Weights of a small transformer language model: MLP 3200 quick GELU, rotary positions.
MLP neurons of a small language model. Each row is named by its layer, matrix (up: input weights; down: output weights) and neuron, and shows model dimensions 336-463. Each number is 128 + 32 x the weight over its row's rms, rounded and kept within 0 to 255. Numbers have three digits each.
Before each neuron's rows, "fires on" lists the tokens most often at its 100 highest values on Wikipedia text that the model never trained on. A number after a token or word is its count.

fires on: "." 29, "\n" 18, "D" 5, "C" 4, " (" 4
L5.up1271:106097097075132123134086101107127119179101106167155155145139146181128099182116071141098146183125094135167147147197116154133110098125153135146138134101060121097132112178110145160101182168125130116120215138110047121110148204126162193138116152107111116142080118116117143132088136122149124162178117135167095163144150153185072110135131081222167078128129129157134117149170120134138158097155
L5.down1271:114083128095131123141132102145117110137000162134167096112147148093133126116098158106093145130152127172143119141111117127135061110149099107084174150116185122147110110108135114149166096104084163124143166145162112117100116133137155136133101127117142116145116064137170202255125126129103134077090105101135127192065124166107147118139139141140121072129131135130131096171137097129163133115167

fires on: " " 26, "." 21, " there" 15, " he" 7, " I" 5, " un" 4
L5.up2843:110127118100095199091098070122120133147121160131110128077093177125145118163108106055095137170165108151158195123151137136063087142112153129253169118124167162064169143111160112123131126152158153103128123109096111128138164229134122141055086133113119127114142167117130115130124137109110160149122095187143062093107094139155126135142144073112145101101141096167172131174152142093150135168190
L5.down2843:155129168088097096152099114129135138079000108151194114199202130150126088145105131154096151068077168174142136134163141119110134080081165146155121105141187116186111147100111157126095151148085073087092112129169136169178099154125090193131147126070083147146162097109109134200128143109150115102148183134080199112149122112138126104115132168193156160112157126136115055112095067123133162145111

fires on: "\n" 32, "," 23, "born" 5
L5.up2668:088127063103173120114159137105158114166121111104057113195140140106134109158251127159164130209130174134115070083143109173116150116131069120132162139127140141053109154132172163158179171119117144087207141114125089129098103111178161164149131185152159130122113149113120144128138074125118190182170137119119136145111053119182129100127129182152164079117122123142042109117137137082130139114175
L5.down2668:124117107153112087148139170093167123142104130083160078111081061141057109125115101131095175143130108177178140135134144168111077119209162099120164108182117137133126124174160107142158130180098140122154158113152167145135140183183074111116133109196147207133108109173127130130144171097109141136150109165163109143092131121175074117139106120065059157135154154143149095178111105172193146120121

fires on: "." 60, "\n" 15, "|" 8, "-" 7
L5.up2693:108185064128104158151070118101106120171130122124149136183145100115142095104120161167152133124115148109169172132136112120151119054117114115165182119104144201073091195123151098142140143144117151160170168103149142108167089209189132087096143141079120108134134128159158168133167169117077154122078134122190178153113110089167143138187184157192103107144158098118128117141165123153092091113098
L5.down2693:108116134123139159130146112126146100133032096100124147098139139125113159126143113113119167134146126141150140157154121163102136133136125121147116152115142149131092127091144139127130139121141152114105144139101118086161128123086127170147116145112130132133142000156122139255143107096103150118149128138115095124120109154124148143157124129176125144082149127138131141155144143147112110114133

fires on: "," 20, "ia" 14, "ina" 7, "a" 6, "tha" 5, "ie" 5
L5.up1335:153145186117086201106074088101105136177146143154132128192160101144114159180165149151154151086153162145099153114201071104102128116079096092133105110095131148171140133135089115137175155194161143149123208052073133149127116132100138080139153118117155110170165151149102080166131130146145147156110077169115117173089096110083184086193098126122158147138206093163159091069141102128123096107179
L5.down1335:135103105127087105104118090133200132104193111185170104136135217088141101060077117108129094136156182122155184087128113065120156097108174148128202056103120157180141110081165118101101166105156134090139130156161119111088161117145124113176092134111142182132144103190115106203115198137174120098129123109091122116165122127172177134121145127155126155156167111120166080150100135093131121124129

fires on: "," 15, "s" 15, "-" 13, "'" 9, " (" 6, " " 6
L5.up2717:135085105090123184073147117116168145110131087049096131110079072101064116163181107101094174194180120128126182154105144147127123134111118068164127153121109144083113100109174140164073181172068142042172179082114084145140108145171122088119149128133101171168156176112121100063091159083110169173087094169086120170117123139137101052129127121155119184118113129164135112153146123117047081179138
L5.down2717:146145132201076215110143139052123135120022123149115121169075112203091185136121114146155091100157138133139125173152126190073160137130094115120156157127120147143116139118176107151134125144115065083113112146154137116101186118149088134142169085098079135130116145096118154151112119111033123111119115170114150176129116155141117190116117157089122192126140140086173154164139164120033118142122

fires on: "." 58, "|" 17, "-" 12, "\n" 7
L5.up1222:153092181045095149171107125124128123075132158164168147150162119124113102151138093151108120146209134120178171110142105139097108130149143122145143120130126153064100142120110141146136191122106120143072134117086106151104148200157116049159086141167114136084121097125171150155157162162112110128172141163153087203133117160039153128161055126145169109125129141179124130134124108140129070136077
L5.down1222:126132130026123148132126120135127149140055138099111120110160116120114144142133131133116094135108139147139121142146136151108135106125095127120130127138134122133118114147128107125138161078129157120135147114143158110117116107112139115102124163080147119155151022155139115255123140167101135148147100131136108127131106130133124136124123143176153137112110117150107175152119093131119109159144

fires on: " as" 26, ":" 18, "|" 11, " called" 6, " the" 5, "-" 5
L5.up2321:134116142096118182058170106148110071172116111149099084130198143103163073156127119106108123083131118133131137175128092107100135156136085097146186126144157146091116140100086116102206130143134084103113184108109095149137152180177122092143095187142136122133164103097175132134130113124130078171121115096115200104151123153072169091154079136122230128170136120153145155099120035101136107190135
L5.down2321:116108079084116135175104096135163131111151139119086179133133117115234128129103113137090152158142163144092103129146125088090129166129150160115163104134097119172129126159132129102210101116086138095149136165119106161125117107079145202139139079115132134167118082107140091240128123150127137156126168148137146169120148081116095102096187103121168124118066087140153150102099122072090104166116

fires on: " J" 18, " (" 14, " K" 7, "c" 6, "K" 6, " and" 6
L5.up488:147114166104113123101128118065156111171168126092084146174135126151088130153118108087157185146162180162168173139158162139136108053139082144118148135152149117163149129132107142085114151178094086107166139098080105151118135166156109064079150096115131144174134166121058189055129088178080156156113136164103088127139147105125095093121087146134127158065129060158131127179197120125165126184088
L5.down488:153136158175111134117170138115155131128133124144112115129130090110154130086163136152095128124131136128094118148144147113073166161162131165115143068182100133082091103183155152162162100191147151135117119123129183119140167156109133144105066156094127112095087159110176123112175119099133110126190099190121103148161114160134144147118144128134148114131174096162143160068119133137149105136201

fires on: "\n" 56, " head" 5, " " 5, " Air" 4
L5.up2844:135110094112146143099134127136150127094135057083123152140167134091127124168138085096067149153139095177108125114167121154156114109112119102113141114098145114114119216069162146097154112166164073081141099091066115038101144192121162126106070118044127149145162191145100145131135124145149097186166111144119157169091110195177090079121111140144116074088154136176166127119165104166109141101153
L5.down2844:155088119178138102143091108158106089146082151107130092142096128132061104090112102152136136136146162120173092135107109131144211081118107127197141087137100148111116193156134049177150142130074131163119170107107142115094126118165190135080153126091125071084135103145103140135124183108164128104169151122187085135171109145180158092148116080130124154128110191143108133096140125064119134173161

fires on: "2" 44, "0" 19, "la" 5, "st" 4
L5.up170:142107186098127146115122134172140111088166126174108124144138127170143073215097205109065079109164161128102119145161144178119084142151128127113147126117053101142098132076166153133159159125093076164084132138133105102072104145069133099163123128085096148152130169111109114133097079165079170089087167116082135114100131149128046172141090090177138109103098133145088134103104107164142133177140
L5.down170:093126166104168139083139128144166102125126105111182117107142096111169074127124120144169160164138142133122117159163130121140074145085119168155087114119119152085189094177141101176155147084195097096089122102134110132150133174100154133088126095191138148131093109123070153152122149111112120167140140158103157150170148139143130086155125153061147151100105170119097118126122163096094061089146

fires on: " the" 29, "s" 18, " " 13, " for" 13, "-" 4
L5.up3148:187196120109171153128127108163119074137124153125088115041105173125120097136132140099143139163141124101153120143110026146108058116112124094165140172029083095119132191063092133134101178145118081105096168120087091119092126155161103159111166089093123158149143124117155161101121167115096140112141181100093140189086099100129151115178120093145122107107086129155145158148147142105143118107097
L5.down3148:112117153160137122126176167164127149111168106126152112175086121174144146138170146147181186111157102117128095233211146168086125148129081117105107160147099120167112066142118121139167104095126122210133103163119121092141130117135162096207184146181133155090155106173126161132092152118107129089070129133128112172131126168120172099101157127152163077095078167137178175172163194153133146121142

fires on: " an" 30, "-" 14, " " 13, " An" 7, " may" 7, " can" 5
L5.up715:088178185082095178127102091152137113084122095151084164112121114124134127147148176116122165160125116160119103155099075141115101120114129143158109132133091151121091145119169117142120206116112137123102103122119103137136132169170200118153104121136064140143178135103089107148186121102127115156159132152179104128100073112186147146154122087199150116127065147161136118151165121182160105202126
L5.down715:116141136074165139072093163158086207114055117156150048154116111170150146079112105099127147131110111148143097173072172104100167106143166178158086144135107135117149119108111160101119139127114084095143152124113127136069162122100111107125089120109098171137181162124146155112101122072190148122129120158161128159133054097167137149146082120098076133110184139176104144129191175145139096133158

fires on: " to" 37, " " 18, " in" 9, " and" 6, "." 5, " with" 4
L5.up1813:171113142061122168082126106085099157159107106071099114140137135188160135163129127117165089151127197127107093143108123110156122113135124066182159177124183173112138135136078121160133154162134097091127164120107055129058180098188151167118125170137115120099127118132139119144121139105099124188104105161091096171133117211127111116147098117181127133118072117121198133117160157131127140102117
L5.down1813:131157163072122111137126123141132154131073139137111211070151112111128168153159107079130089130119071140100105153105132113142166115114094124122142104161162112186108127133105150093074166097157150134129111126156163124132100108123139139138075120136151156106107124075160065177117151103115146139164158131141110105099113129139105106154170041174074119121099133114094127132108100151146148142115

fires on: "-" 71, " de" 20, "–" 4
L5.up1961:110109140122138093105138132120080099149111167129127160154133136126139084142107154101125173165113116133136094206163127144217096095177088088123201150075086163146144124140148123152208105127082161137129156180131096155186160152133134161150113095121118111184151120103132134110153123148158172096090087143111138140105127162105133141157152086105095163123091157093140168049140109134035158098125
L5.down1961:140090090053143091081119170095136110125093120105112112135146144108097108143124106130091157138111151090050103137125148105155106113144135167171085192091091151129127142183134105131068083160136087132121168117113108186107154094144073092172059123147133177118108121106170092124172090099107146175093185061173109144124170182102128107119167109168117153139081061149129138118130063174160194125133

fires on: "9" 19, "'" 18, "o" 11, "exp" 10, "\n" 7, " so" 5
L5.up2892:156135095089081136102206138104101089136137032121163155137077122137156145119201167101117169198110148141157100177143089140109141132086098105127157160101152179100156111150150127143131131105102128095132078166133133127105092138146079108125128150134150105104103129092141177135166141139117114134103092153079131153137124137188131178166077107107134124108130148162098142125111083142106112103135
L5.down2892:129054053155112146101118113177075185117120162062129073088177150107118141171111099143085120087125170132128091073081130187140141084119170148102127140138090138141151109117196141110128084159130097071046106084161115158137089169096093139119146099100086116108129106114142096167093090145112081101153144145109100193053125159209110112125074123070106136143165082144124100161139167083145142170182

fires on: " as" 23, " under" 12, " As" 8, " for" 8, "As" 7, " by" 7
L5.up1469:083079136100166076103093101148117118125138129176113144137099113126143103105118184158171169195140140142179094162105096125128136111086127187158145130109163140151104171151098172145147172180176099214155181118146132096158165208101117092141131142118090166125149153118165160135136110144110121149139112086124112133184150097160165084165156122105148128088186147116114128122161167093104153166094
L5.down1469:146121200141126129130196150081139076149115085123059133137113123178224136105120088126121127097100139142092116145134162084142103120163134148111145161101123121165140123170137169160187110161173139146186134155091143153198137165102148131106116092168149107173127189151094156153087132073109125180119104216121140129104159172125150079128096059107056172138144071117190127124125141153141164107080

fires on: " of" 29, "," 23, "il" 6, " de" 5, "ad" 4
L5.up342:104116143115069130141117151092091123094110154134089128207189081123169093153077116095167137139132087137133089167140129120131118090118155086137119149093120162144095142066074166125144104146158125166091135155103150139140147144188130129136185147073155196113117150176100157162169149144123090107123131092169161191124062132116143093114184131179111170076122078070131130083161180110133118113102
L5.down342:097146117117139079083073151127184142119080147088167176168170140117140130130192082103132152112157068096127141137086146059183062158146115144173090126125085119128109116198172151151140092107133111160111121121154107108150180144123164088134115109129166178099108078130163095134084146124161139180066145103115120162131159104061108104148097106134159075120087149079102143073100088121102144152120

fires on: " " 33, "." 15, " ship" 6, "ing" 4
L5.up888:099091077127150207131099059103110150115085129140137166116132167135135122153159180139098175087166162132156147196110142107099112109085098094185164191146183116094131129119104123103140129143185117092134157146077125117070136125123140143180147141134100099102145126086084141127123110127113164147093121182093127101164099110128102121118089085143151119130067147146187135122169108109123125109172
L5.down888:089131133097134071084081185090084125109096111151114121085171092170117178099184084126074116099152137125141115199102117144166152132165110152130153126165109141090035131121102204151178170183120136161105100104143166131107122151169167139134184100158138135117166143138148162115126062129129164118137105130117096178153087139101137112155177104082154099123131103140100166105161116177180157105147

fires on: "," 32, " and" 8, " As" 7, "ing" 4
L5.up780:043108087116128120147147100109174103086140103120109157132090114166075139107163127095185143156151185158140082098129101166115169104160073108112082177176125195038091090119172172202146142091114127131153159143054138122151134101076158143131167111172142138178141142076152114151173062134124143160129148127125179144121096181149140092145064098139160140120138110148168091128122176103097156105129
L5.down780:149128129110087088124112122110120135146162188113115033128130130129048119152123197082149127058125067147143116133130095118144093134158140156122112107169118127201162117071156044106140157127141095133149247074130101081155137142091158135108124107171158148202147139084104124209147167114147092069142100169161135172120108138085159164078138087102064169091122101111130147100103138130095132086109

fires on: "," 38, " by" 14, "2" 5, " instead" 4, "ly" 4
L5.up173:116130093078149139166158129146131118174100149124139130135147106135153123166135095065181147245164173138119073114112120105141115124064097117144122113140187143199118137158116150191127088126191158059154122138153079126122075159153175069148139208116110099150129155133127104128086164138127187152142177101096186142093126152136093137122131063142125119060102128112096125125139107085112097118118
L5.down173:198185169137118107149150112106114146154130113100143094129089121145097184082121157104100071117101140166174091108191114112111111062147113116131085119177143098164115179135176064142138156115135140130130179171152114098076132082183101106075122193106123076108132125121123110131080162110179118127159093187133141151135141135083160229147143114137034155119162112127084147162167103138145074117135

fires on: "," 30, " an" 22, " " 12, " In" 8, "==" 4
L5.up1384:098105183041189191094085118100151114133133124150063113131085068101132097145128131098160111076113145116099129150145134086120111077139103157172125121169098101117130145125142127161070149157116140129111184098133137130132110112128135109107127171156118151099137144115141119120067135109116178150127118090126145161121068102161107145114075054182150108128128127188151136136143108141121079193167
L5.down1384:127111041102146078148117126113123128104073129129070115154089101153121104157106119134102152137133142170159092129123126093106171132132112140164141154140132171121056131137150143164184122138132124122103122164098161130158111144114114106130094088077045152089125171126072167196086108111189157069180144162160152156101083115152125139076091170120166135120164145147114109074087159182137126120065

fires on: "." 74, "\n" 16
L5.up352:070162116071111120150071134119086130121105099152114104159175074168127079221159101153095116219215131127181153125143104133151138140142130107157166116192134173092122115142132121126117207118136154117076197087125138081149126188158146111088105138108064114096121146098151165141144145140102141157110181091121087196152095132096130122163108107141155124080103111168113113135125119135112122133149
L5.down352:122090094079134148125118130128151109150000158110140123125136129098127138132130149143143143148121108133127152112151117158119130116117131143128164127113136112132130122137123127134104104129126099129152138126128119112141119111128133109111121145120156121132152000123138131255137146139103146130103149136137124142137121135123120127124126166145148124139108087137148165137145129105139117136128

fires on: "." 20, "lus" 17, "," 14, "rup" 6, "s" 5, "us" 5
L5.up2769:056100125115124157000207109176092141173109169108169098181158111115164125123113117167121146104087116168160152190176087153187066103097135149146126079143136126102108132116154132099168150116183083122084109096122097159127211173172131083160118157120118155121145159136116155048179131133169115172084096126157112177070110152098159107135082092115146104181129126105163140082130094140095105148166
L5.down2769:112177128166160112180147159184129142124151169115078112172163163103133212151125142184143133167114164175134173169125128156117185143106100095134128071121161097165154157164151054114124188140109146099167169175120127153133127123151124116075096164096131133143143073185124140085115156102099138105087122135181182186101099103148147134094134104131052146151098145097047180166052066122126125160100

fires on: "." 73, "\n" 10, "|" 9, ")." 4
L5.up2491:137089138062125136106100137129119118156133109114120117166132122126149127183130156125141129147158195138126125118153122151140169150156105099155172124199064153053106164142111148110097182161147113088147193097061114108139100120097177082146122065127116145109106142111156147126140130146127163184136178136150115145184119135120146122169138126222150104092104092142166129160151158124106093132114
L5.down2491:110126173123144118166133103163112163106025144165118146104165126076124112151131128137121153131182149123157141149142122182143138114136135140155143123135159121113106118190095133106148126101136120178112118152131087100150127151171147140137134126112151173147164000123125156255139142202122147087104127118104156180074128151127117134167140158098218128156142138154118097131108093130119086173124

fires on: " |" 21, " as" 21, "9" 10, "2" 8, " No" 4, "0" 4
L5.up628:139108126078107142110163118135107167159171148144109144111150114112127061159112129097135117098093125136128154199143145156069090132194083132161125069089163118128097181064137159115140135115149123133117106150100087113107137128167144108165084143122110128121123144136128172142131149161111129145095138141096121130159113126173126155128078117188173120142096093127129091121104116164160131135113
L5.down628:142087157149093169174148139141140037166144127125138113079170151145120145164141138187100081131142118121147099125154173089140130210134156098149112128111101092125149149095044134103131086140139093158112082152156101149174115148159101161117134106127176122130092098111117166136145098115091176093154206027107145109104112149142094110131127153130158204097081126116147049099109141092162136169087

fires on: " |" 28, ":" 20, "|" 10, " La" 6, "Demographics" 4, "-" 4
L5.up17:097143136134092104153076099152079163101158111145145178153175138178152166166147141170136206092103129086177181132115147138202109093141093128138116082126138141114139121168102174203122164115114169147157151117129151146176068163115125098106063171193143145202165154145165129112122079133106118139110139163153149188110114089086127145127132093125168122092088128084088130114132152183140130106134
L5.down17:105087136136083141115152097104196137138108141112096099095149091066111086125116108121134112129146131161110130121158082145113065138144130120149179183172104139100111076038125117110152115132156108132103152109127117090100131079150168145136147153110157130118137082166064155210124136129118127116092105129145124160071101142094154142128130156181134119139136134138140113074116097109130118202154

fires on: "ed" 17, "ing" 14, " served" 11, "s" 8, "ted" 5, " joined" 4
L5.up332:123118094105154072130136148149119152110148091142095110148110122148110110161122175128109143134155151157139119101128114119115089134141109159158127174131130115078134125144118162160161127135087104150101115172123089085113089235233156110069112150096176165149136146112084111128105091133121158141116186142171188090092069155108111089198110112137145090104113134161118058112115117128183119153147
L5.down332:161170153098135137175085121148159097106177166156107143132196166096119096155128140125177111163151147115140078107117117168115098131084151155152161086092165194086107128127134106107170127129186143127145150106047151146097149129151124087169177109093114121088137125114203118150166160104130118117129115155140060099167131121153095106104104101114118152099158105149119119198117127107132185121120

fires on: " She" 25, "\n" 20, " in" 6, "-" 6
L5.up1789:079104124089110089140149158107087125156119122107140093134117151173121113104093175122138133173122129178122150099146088136148122142082151136130119100213137171130112159137095134156122139130191099125154115162115127141123082118140120111107115194097156139217172182094129115157105159158080134107175144161070135154165102134143126177142144123146113106141139090130092085065103183137136142131129
L5.down1789:101181132165100112153083089075156156119134095097137115148160100117161180185166170095122130158112135110122121134082117179154123151140108133112139124128145170154158118078138091129148156113156169090151154170190114118096192148056109124172131139129118084131086121141111128167077080088051156097128101177135139204098113154069120085152129118142086084108092180128131151125094082106101128159154

fires on: "9" 21, ":" 13, "0" 12, "8" 6, " in" 4, " for" 4
L5.up2711:136149193054149093122123097136122089098148131132134132175134128169115108148155160119119117090222170162157084160158153175129079192088093156103082056119083166052070129134087190186091128138125072100139160124134094176099129169204091117128121156088096172114132164167165183177109176126111170142123136125131115165122081158143142112105112164173157061129089088128109113157139116175075159112086
L5.down2711:177142129167146147156141124134120150127108160117100117154110149190135136051124101129201127187104075137119138132117134137131121138184122194128137129103149136130110119101110118042158083153181123174141148104135103122171124114152154142184132162219190083060183110137150130127146102157144138099175117098154125114161116135122151123126140093122162106095163141125153116131126138081184133103153

fires on: " to" 12, " for" 9, " of" 9, " with" 9, ":" 7, " been" 6
L5.up1757:080129139105158102125143106105123013158137144106050106114112146154163089178138129047144154140165124141181116143127097133115101169064160138110158152154091189147096116076174126189090184175077143093172111104132161096124152156110111090140170128095089144174191149152146122135135146136158182122150104101071118126111145091143138115101077097116151104131116098127158108088133092145099125157057
L5.down1757:091189161156078159138144153152154108159122131138155144127036160126138124149111090157139107137144099130122119080140119117072157110089130147100076089124109140107094086093153153159134192141193177157118106198117134100104165174188177095135052161123149107125163155105138186182129124132176160116199116123109096119163160130163101149150102115102127039126141186148099123113130118152090147089067

fires on: "," 46, " and" 17, " to" 14, "." 10, "/" 5
L5.up2987:117114128105119140132111128124108111080141166143091125199120108111125112128178076129126129134174101130189168150192155146129073126153086130159140210119083201137128120145101157120163183170083126161113135156106118167131170146170136074150116155174175074155171140111135164100151063122113159100190073131143077135090123127097141127092137121165189105134136064100087058052152156106088158122087
L5.down2987:107132090119136082162150105122097090106121186155158116160143143099160079134152129127135107128111116146142119150222126147093163086153132137091163079145123142099190151185143136169123091164095050105191143180114085176062124069130124140131110148162169119078155131180182146139093184100133202127102086105100122133173127133156159093109152110097144167094070123140095122114107138132132193105124

fires on: "\n" 30, " by" 8, "–" 6, " (" 6, "1" 6, " of" 5
L5.up3115:175054125077102112146150150065149138156134148099127097196141153148134132162148104130125197163148174124131149122134123159135122162106108194164141135144087129071147097082132159173147087119120157103160094144112169121147076119085131087085102138128172106118124185077186183080137111108085146161102114101111146072176125145165149185127099155183155066114150135142084130135163096145188168127161
L5.down3115:159108118123090081158090124127180131138126123157137203147094092138094171087167100128117120177071116127144158126153150147080075097112157191145109124167117104142127101153161113050096153088124111118159096078170130079116108168175093127110122178102083166137116071140081113162095151124124091122175126132107120139126138174094120135105113147140143077085155118155179141151085114119112119093104

fires on: "." 54, "\n" 8
L5.up1043:134138120134170181145112094147082124157136101068138154201169229147101118115106120111138167149137143125129139123114145149145115082073125110101195152119100126090137134100173108120121158092099132068164152112069152094095091149149141125135149148124079180133160096166143172169098128153102132159132127138136114203167148136135115107164139145143158090166136148121129124137163151135076120135075
L5.down1043:153109140220134165080163132115177137119065154125137157157119111132133126140127118130131150162129119126152114165202121130116073136107105117129125124137077147135084119140128141135112191162176139101089133149137133080127163107173105123116151099132131179171149007150152125255132125121124112143133108114122090112137130166132131166172159120131122109089083112121148144132130117130118114160150

fires on: "0" 38, "." 19, " " 7
L5.up1046:148118100104131188137115123118149132141141188174149130165178142121134114155112117145072187191097160151152129133176116110183134129100124062117173136118139111088094096136179163139176145145167160086126167072092101137102108185143158118070115136110085136100161123129133163099160086098158106167093097158117142108105103104146088134138131065150098121106157109139163111121127106132124056149169
L5.down1046:088175070105120105135166160102117108114000048161129150138158124104108149113137110157129120052127123122119088154216111155083122131177143094138129177142091140083144120111172155119109104143107152118145130141127075141131148152155162116147059122108156196119126129127095143193118122108131103150184162089091145130120110141145139102118123154108105107125092143159130107094128075077106139110143

fires on: "ing" 43, " for" 8, "s" 7, "ring" 5
L5.up1172:137159134122151105111159149097138167154133149085068138100157119128128121140159140110126156101148102131137118172149100118124085132168132126105167146071126103117145067088095143124155147149121081141124050167132098090118084204176147135162128125075123101160138144086066143124119142143049137133117120089093077126095117193051146077169093069123116120102082140176140144133104124170101085168116
L5.down1172:172124105131086168119100154103168106145122119107139056155154187159131116148136175161099111108157126147080131127111152147104163133127075099140131151119173158116137110157210126126110111134122125126170082178075170128061138130153121160223153084128150116124110133124086151141109181129127124120104150077127115163105099223164129170098120065146143100150102189092127096101117145072157144159127

fires on: " re" 35, "\n" 18, "-" 13, "–" 8, "—" 5, " " 5
L5.up2188:124056129085113129090182125105148130130109136099062159120167120168091154151103152154095124152150123167154138165153110145140110095124146128194120150127180164162119197069129091136105128230106078073129165120155123127169119203141163143161103143113161112147119130122161119139103099120089181174157129153124124115134074095072090103158123095164146139081091127167127131134129094157122165091138
L5.down2188:158157102091108168135122088148132119126062113162121165075168108111135136153125127131112096113121155171112143179172161122125103080098091140108140112128109135149152080132043072118094134176130136109154098147138091092094096120089139092122095165086111078101126113116097177165148173131122109136132139130132151137142117119175102105135083027077123098144115155128095092123053099131134045112164

fires on: "1" 31, "2" 16, "." 13, "0" 7, " |" 6, " " 5
L5.up1131:164107156117106121120138080065081131137150191075138132143076118106110078139096106117099093127162161149104154122149164180108135166185090138139094076132115138080170076162110143103104126148143095163113166151076061079045158146113138119122132118093112060145143153132097123131130124153155142141136169151125113112100137172136084173176029109152160080026163170108138082154155151185159149076123
L5.down1131:144098134152139068109107146148107128130086177164176067109169085139119126154114064127140137133108104143142134111158114100171080126114118149125170172080207194206130160108114146133157112123193104151104121177138157123119138120156166084160116167106162117145126112110160133128087119151085132111084055125113176148168100107103151090139246185129156116133173097115079136091081158161107142164122

fires on: "s" 20, ";" 17, "," 15, "-" 15, " |" 5, ":" 4
L5.up667:117129082082144184142160125133186099123156106114112128142175149129086145137146138108129163183144147115144144134134139118106083120083112136238138141176171105118156120069144143117168123173099110128074136122136049152143162201115159127114096105081169113140145143071206106039096137139114110177064150131098160198154161128103109089098128159118174168101132139154127129139230111095118083180128
L5.down667:136123133124115134154108137148107180110111099094110138090114119122147138165140109115131148113153049120118146121146159138148097092108093109090172105067112166149163152151118114114150142078081135165129170139140159158141063143171127177127155122129165054200104101112126150159111184063096148089138084106151133131159182116140177100146077119166101066168070079147089175121112096129112137185175

fires on: " and" 28, " their" 16, " his" 13, "s" 8, "," 8, "2" 5
L5.up1523:111088125083130171123166136097123128099216099123150179165160133113080103121111126113108121122155095123153148125140107183116051082127158096154177123101070151101144125082122154020147202119098033099141155126100153156125145172128093136158136142110077132184123127099058190065084071149092111138132170170096089175147121136108148086104107122116181135172094111136121142122143123061147083152129
L5.down1523:130146123115088042134149110109103076164066084142160124106143095074169151111126170158113137115116190172152103156164117126146131092122131134090135101126166070121124081154087120182132097110102151154156171154141150143117133128129110106090117140077161098152141110190153108111128089075125121100134132117136103147149086070101159100076112091152109106129118096109091152111086065158142109099093

fires on: "." 64, " " 16, " un" 5
L5.up1900:060088130138133147155114132107117109138085135159072120139147161164116200171115067132154157119147104128123150123141106099065118112133168132183204151082088150111131121137058113112092144178191145082124144140156107119145149145156176085168128172053137156143127126040140128113121082146130135144082180130142166197052109131127169097140118120102110147124133149144148078167145067140111046139152
L5.down1900:150118130188085082160125108155145133096124162113132157115151083112146201141133135194088122166098151146136085148107118183137159130141094113121169123168128162164095152138138191172202085120169125086108101070212139164126135134144102095071192134091106099082129189107112103147115154132142116094173142128134116154071079134097098091130121130120208139101159121110113124135089112091117152124145

fires on: "." 63, "|" 15, "-" 10, "\n" 9
L5.up1832:054147103000084090138084117111101117162110103160102117123129068164115123176156121138158157195143143112149161151113046131159131114141088126135092108123103138165113158143113127168144203145121109132087187127089120098147069184138178148145112116090120103122103135116139136146179148132122167122170199100037122158126113152089140103142084091133155141107135145195133119113134113133136092175149
L5.down1832:103106117000138162126129103156125126156026111114146136147171124082152114134094155132114145144173147173149099115165119161135113138126125130101168096162118121129082110125118139149137086133119097146128141173111101095123129159120129084127075164119129163112149041113159145255167144208085166133165125150146128178105113134130096106150139131157158113126118099173115151099188120111117096132171

fires on: "–" 38, " as" 16, " " 10, " to" 6, " the" 5
L5.up2028:130077180101113113081132137085124115135114111089091128150143158147143116116073165098072162168110143146114080162141145109110109089145115109156123150107103168132142210111207167138124130197090120116162132143176066046205183160155155134129136120132125070164130145110160132151159166115119150137119148110081117197125177122142149144146196122204126051123083136083138119054125103145156122127084
L5.down2028:172049127055170094126143124111109127134125108123107084144071130105130137112155133131097114169124070114134132076131138111172092157073125173130106091145106104148146132168097122170118158098146098117151110141104069119119123108073125127092086172145138137181130066167128130124145121150076110110087114161158073115149145158073125116094158179197026154087100108142101129169129127152138150165100

fires on: "," 52, " " 6, "1" 5
L5.up852:084171073107088147122137149197123148165115146148133115087127142116114168154159111148137143101155130120148099112100070163145108109110080118161120166132074166084085073179145201167170132140111156127127100143061076128111152116164133143191165079158180152105143153064078133128146078145094118106080123113126184129087030152148132124153144095116151126126170124128139085064092154064132161142160
L5.down852:128116163151076119117105143163128100111213135032090072173113112134090047090039088061104133147105062177120162141096145140122064080043166153155107134141128090188173191094122100132091115116108078164161157137111152134135066154092130073097141167114134125135146142132127186082105137101125082111150115160185063140147174142081113158096153126130077140169147150097188156172123136194087199142098

fires on: ";" 22, "," 16, " New" 8, " United" 8, " |" 7
L5.up2010:103144193099056117137132124127143101178162103063119119149131097096079040156097120098130158183153107136113180123134150166138093134155069135191075146127124175137089119158079137107125154143117115153110177126059090161094113096126075089142193130115148106134118131126175088151149099126182080171086157192129172177161136122169103077078103107139169163143120123107158101098206146137168122179094
L5.down2010:136124131124097131180101134137124176114167113116164134141147179164081184133108112140179108148131104073134135133126119192080133103071194107143144096108177135110146151116104147118127116136086143131139108110164123121163106189147156154120106139090127067160090078139159117074104127144119156076090057113106046111116138125120121182131168125105113112147170064055193101155127123148200149122160